{
  "n_layer": 8,
  "d_model": 640,
  "n_head": 10,
  "n_kv_head": 2,
  "head_dim": 64,
  "d_mlp": 1280,
  "vocab_size": 8192,
  "activation": "swiglu",
  "norm": "rmsnorm",
  "norm_place": "pre",
  "norm_eps": 1e-05,
  "positions": "rope",
  "rope_base": 10000.0,
  "rope_fraction": 0.5,
  "qk_norm": false,
  "attn_scale": 0.125,
  "bias": "qkv",
  "tie_embeddings": true,
  "parallel_block": false,
  "init": "normal",
  "init_std_qkv": 0.0179,
  "init_std_o": 0.0,
  "init_std_up": 0.0179,
  "init_std_down": 0.0,
  "optimizer": "muon_variant",
  "lr": 0.0115,
  "lr_mult_qkv": 0.7,
  "lr_mult_down": 2.0,
  "beta1": 0.95,
  "lr_head": 0.00465,
  "warmup_steps": 200,
  "schedule": "wsd",
  "decay_fraction": 1.0,
  "decay_shape": "linear",
  "final_lr_fraction": 0.05,
  "batch_tokens": [65536, 131072, 262144, 524288],
  "seq_len": 1024,
  "doc_mask": true,
  "train_tokens": 902600000,
  "steps": 4902,
  "dataset": "wikipedia_en"
}
MLP neurons of a small language model. Each row is named by its layer, matrix (gate and up: input weights) and neuron, and shows model dimensions 160-351. Each number is 128 + 24 x the weight over its row's rms, rounded and kept within 0 to 255. Numbers have three digits each. A neuron's up and down rows have the sign that makes its largest values positive.
After each neuron's rows, "fires on" lists the tokens most often at its 100 highest values on Wikipedia text that the model never trained on. A number after a token or word is its count.

L5.gate329:149137126122140138153086186149135135134123090137101145120106164082122113118126157147145116141126107153135145106160145104111161111123136155101170118126154062144133142142084123128122129105170108190077155160116144121127154152158123146114147149110146147131146141167133103157104167134119132133091159207120153111155109139160156135095152146136104174138148146155107125153119134152106170143132128125101145082110081134145119099077132163128131165163126101118076132138122131144161123120152116128137129110109148125175090140124101164135090145093121117144120077119111143132145115109135106160
L5.up329:165138159117112147131103143133103116107155105087123122120109102117114160095114125140137082141180126150143131149099137127105176087112111114123122188111120091123178124117143125124147095138124071130099114172140131125140157114198122139110181105152085094122140141165094129129124110142169128108119128145139100126141151128177132157127107056152152149133183138125132152156104117114105141094116125064152129144099109114132123098108152159124164164142116151119116181128101150116115117100112103111165121137101131177126136156125127120100113115129122136145108109166130189122105105130108117136
fires on: "-" 58, " |" 20, "–" 6, ";" 5, " " 5

L5.gate287:117164124131158088159138152115123146168158202140112162143117128137118134105156109154110131143149147107123165164120138111168122146141081126093171098144109126153148129092154125168097121102121139151113150122145122117122136109089100087159126118134078155091124094144131114156121093111112129149135144122113106114137132201151102125139129140163115108112159152178128141171092100130149044088124091117144096151172109147114132136142138091114158119114117097121159136144152138118155159126104100139129133131155076120129126190155095134120115108122170101113124090128139131127132139129112142165
L5.up287:129143121126096147097118123095168114122092102177139134110161126144146150095152137092134090140128143115103107138143129105166099086126145152149139164131162133162130117112162087142125132101147100172125129087152171136109142140183157142084155159122131131133192138101103156146124121142132129142132117113142120148092138146109139156066075139120170116163100177135110131138181128137125144158104130157142143126105122112144135145096100102159134110109138121189126103123155140131148112165111130128116121168114133121113140137124112150103128161142129127142134143102154132159137122112151180135
fires on: "9" 37, "0" 17, "1" 13, "2" 7, "8" 6

L5.gate1079:128117163137175112149138133101143111169136165119127121135085120161136122152146115114106115121114127092137101168123143133152112126114163121125122087180124171100132136120145161122079141145126128134183107132126105111132090099169114136148163100087113123138117118139130127144124131103092168153100165107176148106115135134130109089142112114148111128143092121162126090132148146164193114214158151143134120102079140110089110147109131114109121149121158144169118064095159163096133097131098081097109159105104135135138143166109113113134134113135148114092105167124152159150140125098128115125
L5.up1079:132109172102148153108114129140141115130158124159141142100170120128130123119112132124099094131141116114166124135101165104146140127124137092173161128141133175084112104165107144152176114132157122073130117137152120096130145143145128132076143133118114124108128139092123140161103093146113147089126137130126127130122078123112110169101143178156154141139106135163124103141154136131118123152129139105152110104120129126104108129116158167125093126166108117143149138146149133103146150146121088150154115136117142111143135119127153123141125123093096125115096145185085146080112121103117080088
fires on: "9" 49, "1" 35, "8" 6

L5.gate709:126154111106149110080120131168103136171141105149162141176112089160122132152141093100116130134122134110126170184158167147151129130103128129102109173131153148132105092156111112122099108149126137157099141129089167134146117089129109093113124163171115134147113125141143159093108126128116153150114112138114142135146150132177132154129132135187123114164148112123114064151141141106127145125120143115131144138071129120103103136159168129089103127145138080142124122119114137144119166129140118111146100100179161109124170142142106150116132160171133159132119143127135167118103097151138190125
L5.up709:140126110150123121137106142154120098151146112168150119180097132125143133135164093115130117131149143132132109154120119144109124129144144072127140137081157132162144116131141144089145119115137158122080140129157157113118104141121079119128118132139158114110088144165123141071107137144141157158110160142152128167154179077127118130158124189143116115170103130114141129137106168149112138149072183112163125148136142146108158068120155183107144140201131118156149114125138120126125109134130129129155164115132158058088098154120107137139145157097129118165109167105158089090087105144132128132
fires on: " " 48, "-" 15, " in" 15, " \"" 12

L5.gate1221:143125131120152107184159154096129140150167153091096121081185122111107080145128118091170156103115138108140165142154104132106132146154107098091109134109142113112093154116136107169140143139135111124184138119153146120093135138106113116119098120166152129131102173161097125129140146151093117133141123143120115126135117155106129096153118138124116158110186113134143112105068127119156093115131147167142085103173123089088130119089144134094126125117113189156135125145069140116090170140063121132102137136088135130080152156115117140130101131118162164132133149151140152089113110114126175152
L5.up1221:118180108095105141111146083105132085116115137124117139143117115149107163127128103136155152135120104145120136158105085109135131088169157170139117092145130120148081108117080126170119116109121118125124135091127118156165113171115195128102121095110175086166128113093143130138159135153181155086129180154163116108122110138080158135150139140143094123131106149160139104120085125142161137108150152122125133166088134120156128085133122067124142145143100114139132111106105142112102113134179138154134128085123099110101149141172084111119119173142090099132141116099143085092141125124170102112
fires on: " " 38, " |" 26, "1" 11, "." 11, "0" 10

L5.gate401:148131127096175149142129095156131167175119118133120160175055151106118127100165108119094176124124113110117157093101114142152118136123098122065127179108122122095125090113148109143112118116139150147115143145132131174088146099107125148150146127116103094112090119156082155079144101136146132105110124145178089125195112089091135122142109151128147093125123119127130137121150148118134148116130104124109139102163142124074154132104131118119117117129103099089149126134121130099133157109115129145124111145122114122140111136156107141139136110128148092132162123137127136157145099115135126168
L5.up401:145126158131104150147168160115149082190190136103107120152151131155132160151136160132121128144169142117114144102152131093081131154113129111107129160093105121055131154156161158170093105135155157117118118102119170151109129145120116133148128118101138130130136091115112147109154133087136145131150140075161074153131113115162131136148121119153102109099092103133106086111125146113105084151134096118144105169130068108136116149112114130137136158159140107123138102113102132130140103115111118140158148096105091100076126133120153112095151124120128167111128087135109138154161124128138138091
fires on: "7" 21, " in" 13, " by" 9, "9" 8, "8" 8, "3" 8

L5.gate1185:126127150127099115127111117110095142138146130172119167097137131120104116127109171144091144120108110122153113102150106125092142160127116061152156141152106117115110142174113125130149094142125119145114125138149145144107129115128128154103088119082113137103120119181109114122136146130196145119099125152105144136166146124154125121127136131111134119078148112128128114125132137162142111170147164154157115140135139090125122138200109133128103090162123114088123120118137113135107117108150114129151155106151120128159100129125139131102121156096120126156144125148093091130152127162081152158
L5.up1185:164120067116128117126102135107133135127160159145117143108091103131127123132126152119123133134157137145139086122147129100112148130149135162115123121148106127133119186117122147115154169108104111095137112120183170154103093172080127154153091118092170147107073128149112107147174106092101110120130147089134149091136130103084139137132109098144154163112122121140103096166110119112108153135161130111105158144144123126127092146103066110124100114093100126144105138101155160161154106156123145106149092141036116106111130108147103141140102149177147106071113125166155080142122107117125108146
fires on: "0" 25, "1" 16, "–" 12, "9" 10, "2" 9, "6" 9

L5.gate505:144148148154117114130125136109130123102123177147069074115098108139131120093124123097141132154147136122161125121130154130090129154149110124126177141173110144140106153145165141154151102131105116157153132113113130170151114169121099152114093114155110136155136148142095138163151156111157148126155113098109123140139136182108111122117124112109112128129134109172137144130084106180111125096137114096117100160122196142116156175124108138123094120103157114093144149121070112151119120089097098127102137129115109118127162114155174089130087137134128087135074098120114113143156100158115162086
L5.up505:086126151076139138137128165120158124137160147105148093140155059133113148129147151118135173146137163154115119176201138149125078127107160110163109154088162130150095121137112159136126098139152143144110136108151122144146080124119153118115084135156137121124141128103096132116121150113113143088131113121114121140150175156105107087099145139115166148119146130096092103124133121136146090111154168196168106086125121098146100126117125158156099114156143121088112103095085113119119126110154129144154146127117101081105144141164144127103099177169129114122133130101105168113144125131123148104
fires on: "1" 29, "8" 13, " " 9, "9" 9, "7" 5

L5.gate371:114179148162134118134151153107135089151101117124142149120117115128093109162134147150136146194112125110142172143141104110135110121129167147159142157123112124119115122201154152080125139135129114135136126147141153122195131126140179165094143132170157140100111136106106113126114172164138130161127141165127133124143140146142082126134171123119080141128163165143107162113124142095128127109142122160161119166106171129097137130155163093141174119127127083125125099123113129101134122135155132158163116095127120081130183104116141109113153137145132127127097124144101120118086110086127120163
L5.up371:124173151122153154110106146145128135123154143160123138141136090147127102124113110101133135127144142149138110114128134121163107155135123177127154153099154144118117130108145131144123111149144128125095126175119154131103096108135106165128150134120105129128126152111088138097086134111134161156133123125142111107158110143093103107127115100163164146145115140109121131138070152112110120103106101127112074177127117152137153079126109085107123142110146111136111060143101115109154117123125125123125178124134154143119119111111130128126116094100144085109121117183091154138111082115117147120
fires on: " which" 28, " that" 17, " This" 12, " it" 11, " what" 7, " this" 4

L5.gate1115:151157131133149131147097119124130101066085160127137125081112137125083175102132103112105124164127121109109110128098089139124097185121145175089129130140145138131105165125140094085161101139124166120114115114079102122127129155156126162115137150183127146154149130092169107122097129119131070124128105185141101125140127132122121110136096122129102136091133161106140122156123084151077144142123089094121140142088126121129119129140125144148072125108165087117162135148152128116166119133112097111159091126066073135105138133066126149140117098116130090122091156160115121104151086107148174083
L5.up1115:151158104117157129141152115109106079131101152133096126107132095153127154164105101164118133146102124129125132129135122107104104147121139093134117121193157153132126159127137146148132093147131088111143109141109096128100088159120141184112142140171151121134130113141082092097111174133130126120089103132127133093086094108132123146139091145139121116120134134116093143141120140142132102132118106152162073165105108134173166133104069151148129115154122124151140128167133129140191136112076162095155123137141138101153143112155132148122110140141110161127100086174127131105103127142115125123
fires on: " and" 33, "," 23, ";" 7, "ing" 5

L5.gate1171:107090129111103127130136142145131128160096116151131098165152101144126125152180129130125153157119105128143157130139135133121145146129111079116134143145138137099160103146139125130135181107129107112170105126124129135101183136154112117127124157175130105093149116134103075125149139127106153124099105120140144148152146111102148125166163113113126119116087130073067125115154124127124140108106132105137123109138137097109091134098128087130135124119129104089132111095111171102121124156121163081124134141151089111085098140161164126076100121106170147116127118147090109099150101133120174100
L5.up1171:185123120150159157136111133135119141113106105122119120154080113187114159099117061173115147133112132147105134114141110115126124133146119114140118125109140150116139123117159125137141168142118149137115138128137105134158088096133113140097108123130113135174144156127132128131129137135117099126133123199134139127068143108129159145132115103129112187129101123142166127141112116127144103179133166146149143087181102104145171149134098102126141126116104140126066127131130109099176152155150104181143092135106134113075096162137097171172108178122111122117123125147126103120133166088145170167
fires on: "1" 24, "3" 17, "2" 14, "4" 13, "5" 9, "6" 7

L5.gate740:145136123154165113112091106102137138158126121098098141117098140157133101128117143145155125169143114115147085111117168135122085139121149110083116073154147151135043159132120184124131129150132092111112121090111148135133098157139161120089133123110139131105108169151096169111131103151159125126163129137146159099118166121138134118129117143083085166074121120128123122161099116093105126153147107109137101132135122122172128146156125121108145127134093096112105113149150175093134118147131144094137163140162132144123110102099136139108162146123143157159120131097117126109125124147105102140
L5.up740:126147139143156094142102099154144124155091081158074142102156107114108086127137151110125099130138150093110120106112093149159162119132104140136141174134113119139132131090132119136106118166125160126100133084110118125164138137126125135133162160151134121092103124077100123128095134157141159131130155123133111138081175125133111144129135123183142121119102164137106118116161126084090149119137133126135111126145137151096126137128157149111178142098104141119123162121103160124111112184142113147173155157121133129165087153124117120118108169156134142134148149132145094169091114124126107127
fires on: " to" 27, "ed" 15, " on" 5, " with" 5, "d" 4, " from" 4

L5.gate1028:168140134131146130176120116111146139132099145145138141085106141146092150111125151096139139118126120149096145096130140114101151106124118023141115118140139090153149086120130142127122128155146099123126150154155163111132128117165088114156135118138162128137137157150116162131097085102138154132129049130168169116151068119135099137152139157106150158096134119091178074130111102082101095138114152152149116145107172136128108128096123151117108121125124132130136143133144152114127128116151082139165125151153120167142118112091125117131064134112150119150156125152112136099145078138123136142
L5.up1028:159107129099175121135156093132113137113167143099142147111162139144083139084150122112140125100122144151111155132111127134129125153155106147098160114110079108158117116162102126099174125125123150136128154102148137132110112067171174127132129136145116149138125180113096102127098122140172112154112137126136086134102174130111174099152103133124136156159136103101145125120093180171143100111175126118112122158122137150111124124152143131136149108109118131142136177142129144132159109118111096085098110130164140171141140114070090156142139120118122090138134123144104147127125163138131121108
fires on: " " 47, "1" 13, "2" 8, " March" 4, "," 4

L5.gate1197:117134138126150132124124144111147134138169126127167127166093124126126179170102115099130153088147153129095077156147148148101113144137165122151105182104147145137135111103177144118144141125099099107109144111120138120176134154145125127122141126060106129119113136140083104143123116174188123101151160154159108078095140154115120104101095091126105151132133153138093139094185150168130122137112136172119133073106097154137196139169145109150162140091094146124124140134073115160141091136120125117119140122127171126129133138095106146106156107152131104130105114151170123114152120201119146143
L5.up1197:132130105102095118122140152145112109084149113130108110142124127159124087120070148101142139133147114098117151129148141119162145125103125132117067112117156092164079147140130117108141164104156131150124130066119121151101170127135091097127107152135153086100109136093160145128159154124125154126159116112169113094145125132154113099104160139144099145143123131148141160136077168169140100121108133084079133113141147118113147112167152144148139197128131123111149133097103114121129150130128134136111125124169136127099132118121139132160153168188135168124087160142149118159127142177135116074
fires on: " de" 60, " To" 11, " De" 8, " Na" 7, "De" 4

L5.gate301:130154121089133157152162119125121063135152143137126099089126125112153134122145160135126146142130112111133163119131131124127149131162116128144093112140124105165085109132116145090123094109149099099142155107131155111126140123092098126181134132151147114189147099107139134090133152080116123096142108125155134119121177115149159111118134135156125149135114159110101097109118136126134139168100116123142129152071052107138160134091148148145116108167125158120184115126106093130120080091099094129153133139156162146095110063123131089123157127097144135152129099132114142145154063101139089124
L5.up301:165179121131138113156175159139154154147121110130128130119075162147108114153147118154091097169131107140096109120146138136118120142099087140101132104117162167135122149123092172086127164127126147138133094130106147112136082132103129144091113135130103122126127127133147140127126135124064119113124108121092125137113142105111123149122179117118122118109140165116124153154141134107109145134156132166163099098147046144107080127153125158100085108174102119124141146136114132130125142161094167118154147165058138120110127142126112107169163132118151126091092095122167120138095135078160138087
fires on: " A" 13, "2" 12, "C" 10, "A" 8, "7" 7, " " 7

L5.gate742:127135168135129162124121093142165165120156154136115120056114118152125159111138152124151108130145127141106114039126128117182138172147107132118109129174156140143118098128178091128133114185124147123134129135102146164140119149144110093145125158141123107076142136153143126151123163126153163083146137114108107103135145081116176139155118117134129134166146176097164128166125118135139151114135149142150138125149102140123116130122160114161101133106124135109100074168118168116148113116148153135118117122171123109168093166114116129179132107100134095089147147121142120094114094143133157119
L5.up742:165127100156150132145106107145153071127144142185146111126092142138116185099131135137143122118171062158116097102128124129148118164167140114129123156109117129110144130141147158154089175164116130143113159097122158160118093147125136131061162180138123134114138142084140140128128135129107163123150142113130134141165089157127158144152129092173134124144070217124185108161114142169160150115166184146114145088144130127105133126107117101133159136122159107141147193137115141098119112146146135108150128143120132096107127137139126126143164166164124129152107106105137112152112109130131117124
fires on: " of" 38, " to" 14, " for" 14, " at" 12, " with" 5, " by" 4

L5.gate629:092176095166084127116153110134108121138134134146130146122188109141083127110157155125124097144120063136143116141165148119124134132126115170132097143173117148109132116138128125109092135128177104106111145124118128126131130086172139098086140069111068137154126160115102154136112150128145121101132134148099158118162132114122114159140113078127164169103129152088155119106112157141116124124162127130091117122122149124106149125202125128134115187145089100159157116148110142084131131125130107121132151148140094114132139114151150117097122178118118081123139149133133090134141081159158131131
L5.up629:142143141136101147138125173103121133183120126133123140111093094157126139159165138098101152116163113149122115104105162098152135111124137117182172094113119133109151093158151153090142115085155124137132139106110124158091144135151126116110095105140116121112113136146102138177091092116191122143126169087138129104124131113133140112136097132107118125114152141148144106150168130103149094159150107134114148112130169171138139090146117140124159172178132108208158079145178142147108136079166070099107149116098119167113120124153155143123166114124140120125143082112136138143163095128109137086
fires on: " un" 45, "-" 14, " c" 14, "un" 4

L5.gate1230:139113181155096123158118132075134165118103181190101102129134110123097117111133112113141129145136157135114124123071124173164168138141153101128126154155156090139116121135138112164076156077106115130121103112125135155078107108127113136147102128166139115108161161102145105107131138142140150160096116086125140115146112113095127093131186108113138100144106146139100133124075135135120107119129119143134139135118144094107122139129145135147161105147118164158139124170093173154114132122108142097093116151162055139122135173178099108117109106125135125148110123160141128115141129131105181125
L5.up1230:148113132148148162057094157119156144123120125150194108168110079062116136167138152157144114115091136150100160106136059125152119089166082109133094109114124125133133133145109118140106106091113090128116136105141147137146141108098108145148107172136137112105097156139149094124143147133110119126124135096120137109137088111148130095170142154163159131148120126122105166099083139182113125129101123117166139129166157107143115112157134126089122110125119112106142142119104157168120152156095125117082064167128089137134133102094138135161138133112153153126115090146110121132130145198101138110
fires on: "1" 18, "0" 18, "9" 10, "5" 8, "8" 7, "6" 6

L5.gate1181:092123133120135126151142137119159144163117171117160100147099115147119105165165094125144110134106137156149115119155151174110102171119155133163181145188133163099116108127134116098122105151140167118122137113110144147132124122114121095146097131152131091123098129170092108108117107133154169139100112151115133116152139119132143120152109116134126118163108156121154108138111101109128095156095160172106130088145115088099111135149131129174112160140122159155178128140125121098118158103115130161103160123135126123113147129095121156124141126104131159098128134090099104128122127134193149108
L5.up1181:157139103145106148130092121125177110143129172090143068181127164112122125128146079140187120096106134137134091143092138086132137141116136110130127139118107144134118142127147109139126107136177127113096119137107118138114119169135162056144137146152102111141137102157094109155120119110149109127106138141118116114080135114093123153101140116138099141124120083111149116127064121110145139124119115094086145105145121142137104116108153195108092143117141122177127099133151138107164102137158134116134120127100072153107100179082115122135107124131126146139123159126148087118128131137153123148
fires on: "0" 25, "1" 15, "5" 11, "2" 10, "4" 9, "6" 7

L5.gate692:131107133132157130198097149123177132136151106146174138103064113129175114153116117104137148142114133089117122129159120087130103128094105111146186154144129140120123151109140115088161157153162121139103080119120148121119126141125135120124123135089153112167152138128116119173141135134139101126144080141157125133095133122131119118163119091135098161159124126102124139114135097145135155134143141129156195139112134151120142150144132137155085104144079138129144169095129132157110138147094086130125083125109141140072151126143157117110112084136110134100132133174127122151149138124143127096
L5.up692:136113116121108100115072108145146088174103134156114142116081166113119108154170143143065151140124139132096120107112109117109113145132130091166096135113120158114109102107113131078137128129151101099100158171142101109107109152174114140107147129142099106098137109129130168160150145148131138135067106127145111127138120132152105151155131089127166114148141118142201130134141195117140134121132137135144098124113124129130127141102151128109104125162121118135132150147118096111098143121147092154133128099105147171123120086083146144136093125120121176062114126159155116141121143081170116130
fires on: "9" 43, "á" 6, "š" 5, "8" 5, "1" 4

L5.gate121:171145153137086137150129100111104123163122106170155136131126113099107108103151115148092170123158100143089089098131095141132098129136180162090132127130112147164112099121130135143089095168084109136097066151099154150149110125106141130165090129070140148083073163150112136131139128135151091130137159115147119162166157112072101103137138154134128147120115115151120168118125124086139089131116149097133120125112173149090116101160131151155139093151097092135111136130117109091170123122121136111202135125134136131119145079135151150139112149156147107129157152122090088127129126162107124142
L5.up121:100126121110185110160152133137107134157146151104108149125140113090101132156112154176116135111113140126147121161108098126097103139159101190105116155094123096143060128161130107142142152138129093114156145116091115138121100109140123110147089143114110110127102102146095170134137081148136123140124108143118099116108128104121106132125093115115150142130122136135125158121097093115106113133118137126082151129148137112121178136136130146122116123159106120121098119129150145120172091161068167110142175099150099144154103142192128137105156161153121113118164112106158174146112159130135118161
fires on: "8" 14, " de" 12, "0" 12, "6" 11, "5" 8, "9" 8

L5.gate772:113125132171152122099150160119115107116113137104096122144085086167150192121104141102112138108122160096113126097135131149101085115108151138106089141153127172159170087136119136117145126167102153116085159140083115161141136098139114148156138126167105135141141126120121149159119150143132124129102146138069145106132142190133081106083124147107163123096142142084141153158147120151134148092104124120107111163134141116161103151096147182146126127169122139143106128159161116112030107108132133107190128112123111164083141127161131120142144136123123092099129143154108113090120108130157114163
L5.up772:126155127123126132139123113150168155127108115083145115134069144147114143100088091116116091131157178160063134149110165109149126107123128128153093131146150078135167130135180145126165135137100099108100117140133146130123122136104122106127109080200120103139124141150156120146116138141127131108144162134116172118148166137103153136084106127108141150123121100089108160110160135100118115132124137150099078149120145122091125131134126168138128154142065109178127115054118138097118088114171088155105123168138128164099189141129119154115108097104131163147175099085111125127149162150146100090
fires on: "-" 80, " un" 10

L5.gate1193:101124162133099122146057106138112142123113157115105134121074132129105150169134136133091114120124175144116115142152139129147142127141128122134141149152103155110108123158159092136202166098151150124096104193135134134103159122067149090140093159122150093167126112126114097142098127157135170075133121115124138120153125097098121103130099104111135153109124111102128109126113139136150081110142148128089118127142104128157142146123159102161098169092170143123115119164143090155126114165124135091157148084156171136134113102122125102179098159144088124082121161129101185142073110138138103140
L5.up1193:142145163101113104138126109152124109127132140149157136120096167147085135148126126109114118078169127118109131113147136128163141169111139089130108087137152154127155144144132118143086132145076093102126125105155124153143119143146158133103107133092160119148116119187134149097123119115106112137110107146100091127119153130111132128122132123148161140186136117153154099164145171118153115105108133070137140124166157133133096186099194106134110134094131119115182152172133127101140139100102133146137131089113147154165148191093087173134135123115114147181146134121110118086100137087133117096
fires on: "." 36, "\n" 21, " " 15, "," 7

L5.gate680:081168129149135088130142187124180112154098155100111150101135096109145119139114122148138129137123136122125163159136139138132138174098110147119143150110093105123108108113120145164121115100114181139130118183112118155138148134145108108109135123091093115117143162154070188129135147142133149188119124149116123116118116154160077115125158118126137129167147117136118115124163158137136098110117141135103131142145134159146104118085156121151130127125110106160125129138133104128145130127182132125186116130069144166145155147104154146095093109114078099101147126142110142094135133131125125158
L5.up680:135134118140119148130186141117119099116117125160134114157122089151156143153144157082100107114092152137117125118100125198134112134144120171116107105146147118150148131066159112111106125158117118191132125112103118092104141118133090142170140125110097135132111107146139134187120092148092137122121141129145123111115134139116129159149161140154152167123111072128139126129123144105141117131116128159116107120087114110142166125131181131140107113179096117135140094183147120166083127123144163121109134143070111144164123122137118132149116132102101090126128156121118165123074127132171113134
fires on: " " 89, " which" 5, " that" 5

L5.gate1219:178135116154157135144063126077118153106102118128117130131132148139125162167145120138106133138117129123104113105135131145137099108132133131147172124114127144122113143122136115116156105124109111152146108155130127129150140183156168130133118172100113113078121098142105095149094151151110124113092168119131092122165146133155118116099110167120104102123098157128142085120145140154203127100116162166089149136133140148117140106136119081115099130074155153124120132113121126126197097095183107115077122099087122121110111153121117158136126134112150094112108153096067088098079093108142131129
L5.up1219:124132152166116124145168123086133127144107104162129165150153182103131116148090122143131134152145144089139154132127157154094135175101107140142146124131145111132127164099128139168129137102107148183114142136118123136158109128127124152125142113155128154120104127126158140120082094153168125103143113178132095116126150116102152124128145118132121134131091133057217145122150158135137125125088144138106147166155116115120106097129109111130088195105114123166095133137109144119131065111140118131117110096094091147144051161104117173137109096141115122108137140105137141088113123133138106153
fires on: "," 90, "." 9

L5.gate1278:149121122137079129113100139106124185090158147156146116181112145132108093113133130138126136138149099126100096103093118149158107140127099099116129136103153119089113148129097084107147134110088064119127102119107132133134113143095137150199120140133152163120145127110154153145133119170099161131114137125154159164152149118083121148127150114132150179087159183137133118105109112082151150158103104109147121176113140161060136115119140176116068110151126177140153131106126131122099075125098105125097082056137145145160145114166114080117123138125115091180140151121155117117146130141135215112
L5.up1278:147097124138096069173168157096091123123166148118137112128110116131133112149131117114174140138094125153160187171161138098148075137125079084121084110153175140112150157110140100127149151114137128123172118121104144136124142085066131166149129154150127144134106091131136127147148139088113116094137129124109159141119108110109124162116076149131118144146147133172125145118138164151158171129170120125143128117140086140120107140075136142117085111122094158146127111118106152135165102109138169101112079140113097140197133122144104091143138126132145134124131118139135192106152152118135118141
fires on: "\n" 33, " singer" 11, "9" 9, " radio" 7, "1" 6, "born" 4

L5.gate463:110117103074077114170150176148102105111143107161164131134091134142107151153133155148148132152183099091118106136161109092140061150119169097119104167134130109175150112118109124141159107178111107176103167149135114138170164139152107145130116128153139122144120144141131112127085137110119115097113136160135117158145083173159144153118187137124153143159109102129159133154130142101136083162100166156126154145141133095109107146103133158167096142127144175127102078142127087102136109127145110164109115096114105139107108118085121077135105104099118123111141109147149108137141132126113096135
L5.up463:146179191158130108150103118134114132134161148104122104119086088128095140094109122139127164110111147121142146110142118104136188142096093180088127146108098119142110134084177158120138145121165095114107139152117105146111144109081117114119097151144084112107098144121139119164140115139128128088116067113140131124109119134114112133131125126115135117157123139121121160175122088117196142123132116097124133120131167166108094141120164136135118170085099126100136102104131148144135103134125112137133095136133163120109113128175114148121118164127117120151137169163149089156139070137064139120
fires on: "s" 22, "-" 16, "–" 10, "men" 6, "er" 4, "man" 4

L5.gate74:130140126128106124128157118121123100158106142109139134176147112103145128099123131117096102098144109102171116134162088138157117119149096137096113121115124134167149134140113123122141107133127114158152119153146133119143145147132152142138145145134164100153176159132145174115136172111177114107103123133140149101174112134147165114120128165110131176085137117146116084129103134107151137151137127130113122148161100080129100135120135135165126126151108102136146121119131122081081117101108137113045105136134126146135106111081131140092154129085153117109109100112144087133136134122156098139
L5.up74:134096129111126162169140105091128120072081139110156124136123095138145139113132107164116169122152132106095106092130117168158135088124114117119138106105110127155161180155104143122131141118124092118156111118150141075115128141104094131138153135105104105112155160137111196114124137135131116093117112108107124097095117145111127121156133129141168156149120120135092134153053141164127121137137139129153095143175095177113114131130101102126114110109081098138131099116126121108110124108102118093083126119103137131129101108102133155108125180126075060087118113115123105147158103100185125126
fires on: "\n" 49, "1" 15, " A" 4, " B" 4, " " 4

L5.gate867:164136103121127151124096102137115148130120105100140126135104111125132129123166115107135118146100125143141108127176140116105143155167141101159138083131118157152094115158152106139085132123145118162109105157131136134048136124163165154093113127098119110128170136114130131111125110111127152144139124164126103094137159136146142126145165167118141112138110119092141120110139180168119131135120174026132131134122155145139152133110143161100123149139159161099128156154104120169152128135098146110118124128125101157127093152090095127122122095099104132084122113146125138142123154121127081119
L5.up867:144113088098121134096147153106079122139154104175151140179123134134117169046114139118107142081105150179134112128136141148113135097135147130122174107128130154097120118148135176120141142138114153179127151129156112103100148131161163094133075151093125128127129105131096141110128083173107154124132135130146132084137127132127154150170102101110128130161182104133099139150151135155131121128145114104137136111107112096106119154183145111125139148121131105140092108149116117133122109120119125109098123129118161126196150135097041132077147137132107120090120118164129079092165133181116144112
fires on: " " 51, "-" 13, "s" 6

L5.gate1257:104093113128149105164129157140140133131124111114062154074140148119151096121083109125079110109127125137105180112121110138179172096159092115137156126172137130127158101168139146112116120192163143147117157158103164116125129126144132186131144161112160110156132088120160137134080136096157112171103134166101162111104138150137125142092140148122140143121108101131137121154074115164174144157120151135179116105115134114071115106081140121137151128127095120129119135122137137136149126088161156109147147147121163164108096096092115106123081163124155155109119112124141142114102124122086121152
L5.up1257:130137144083114109123163139118141130089182171128145136122159140180160101135129133104097135166175152113091134106131124115134147139144107124089180100155143093149147169147163091101144192160170149151081137104131152131122120175162120140104146116143149167140091169149102120119122112113124103155171128140097132148079177165106105161112176110109139134105125122104158136143121145137081141126129140147136119116140094135087180122132113089110124164147127114158109102112131144142151128118129102122135116115134183105123092104117105072150116139125135117148132102147198140122133092128153129111
fires on: "-" 37, " U" 9, "1" 8, " Under" 7, "2" 5

L5.gate517:133137102140159142154140146131170092128125108163123105134074157133136113097171107156110150125132096207146169110198107124137093117140136150144121133110140147137143091142113162159132118132106113145135097140166136120110144162087127095179124091123116165104079136117086134142134095150133099109126144113139130124185150148125133113121141122130102132123132092106111139129136105120163119149143129143143117165124150118128164181135127127120176140104120131117166114130140112141162134119137118148133152120162169147146120143157151095090086135161124147133158119117089156107114109124138080149
L5.up517:169138130140154094097116113117113114092178102116123140097129139117117160105158151128141139134116081117157137097106152104112136088149177099108107068136140150133132142154094128155089116141132147167118146135098106136112088135117168131171120103114131144142116174056101123139174150103108093114124118134157127105130116134107127116101109115126116118114139136136133130151135107118154081132134131151114145156102140157091143075117139089158162126119156148110174140118120163102149109134131159090118129109121124128125145160130137130114115126075101122144137105073135136171187164136115152108
fires on: "s" 18, "1" 18, " a" 7, "8" 7, "7" 6, "." 6

L5.gate1148:116110089121167132147100117141189131117132132144150054119129129132211124170121106138122154112101128104065131125119108146154138147138092141111184139129117127139087129145120118110110124159157139147134082109126110138134137147133136146130132157128135023112155141146074094132111117133145157135117112117125129116139150178147112143107129143102117160134093118139127086100120146140126143153159125099092138114133120105105094105144127145114117116120113137156124140113109119152121105139102141129140086095146154123113108150090113095098068129090089129113132133153106096153145109131141097180
L5.up1148:150121095139113159075129144194113093120144149131145123175138120164122140116120121107147152091112122153079150145137090126133107157140149090119128155100162109126104133133178122139130134137148110160124140143139142112082084129163117129166101127123198101118121125123134112126138151176104132133137106071169110088096185127172108129125086120137093137130186116129111132138132094174144122152110099162125126144146151125133127067132135118142102091146131085177087116130172140152138103154136155145131087135089124091126122163123154121111131158115089139132109134159128118093136132158134128130
fires on: "-" 35, " " 34, "." 10, "no" 5, "1" 5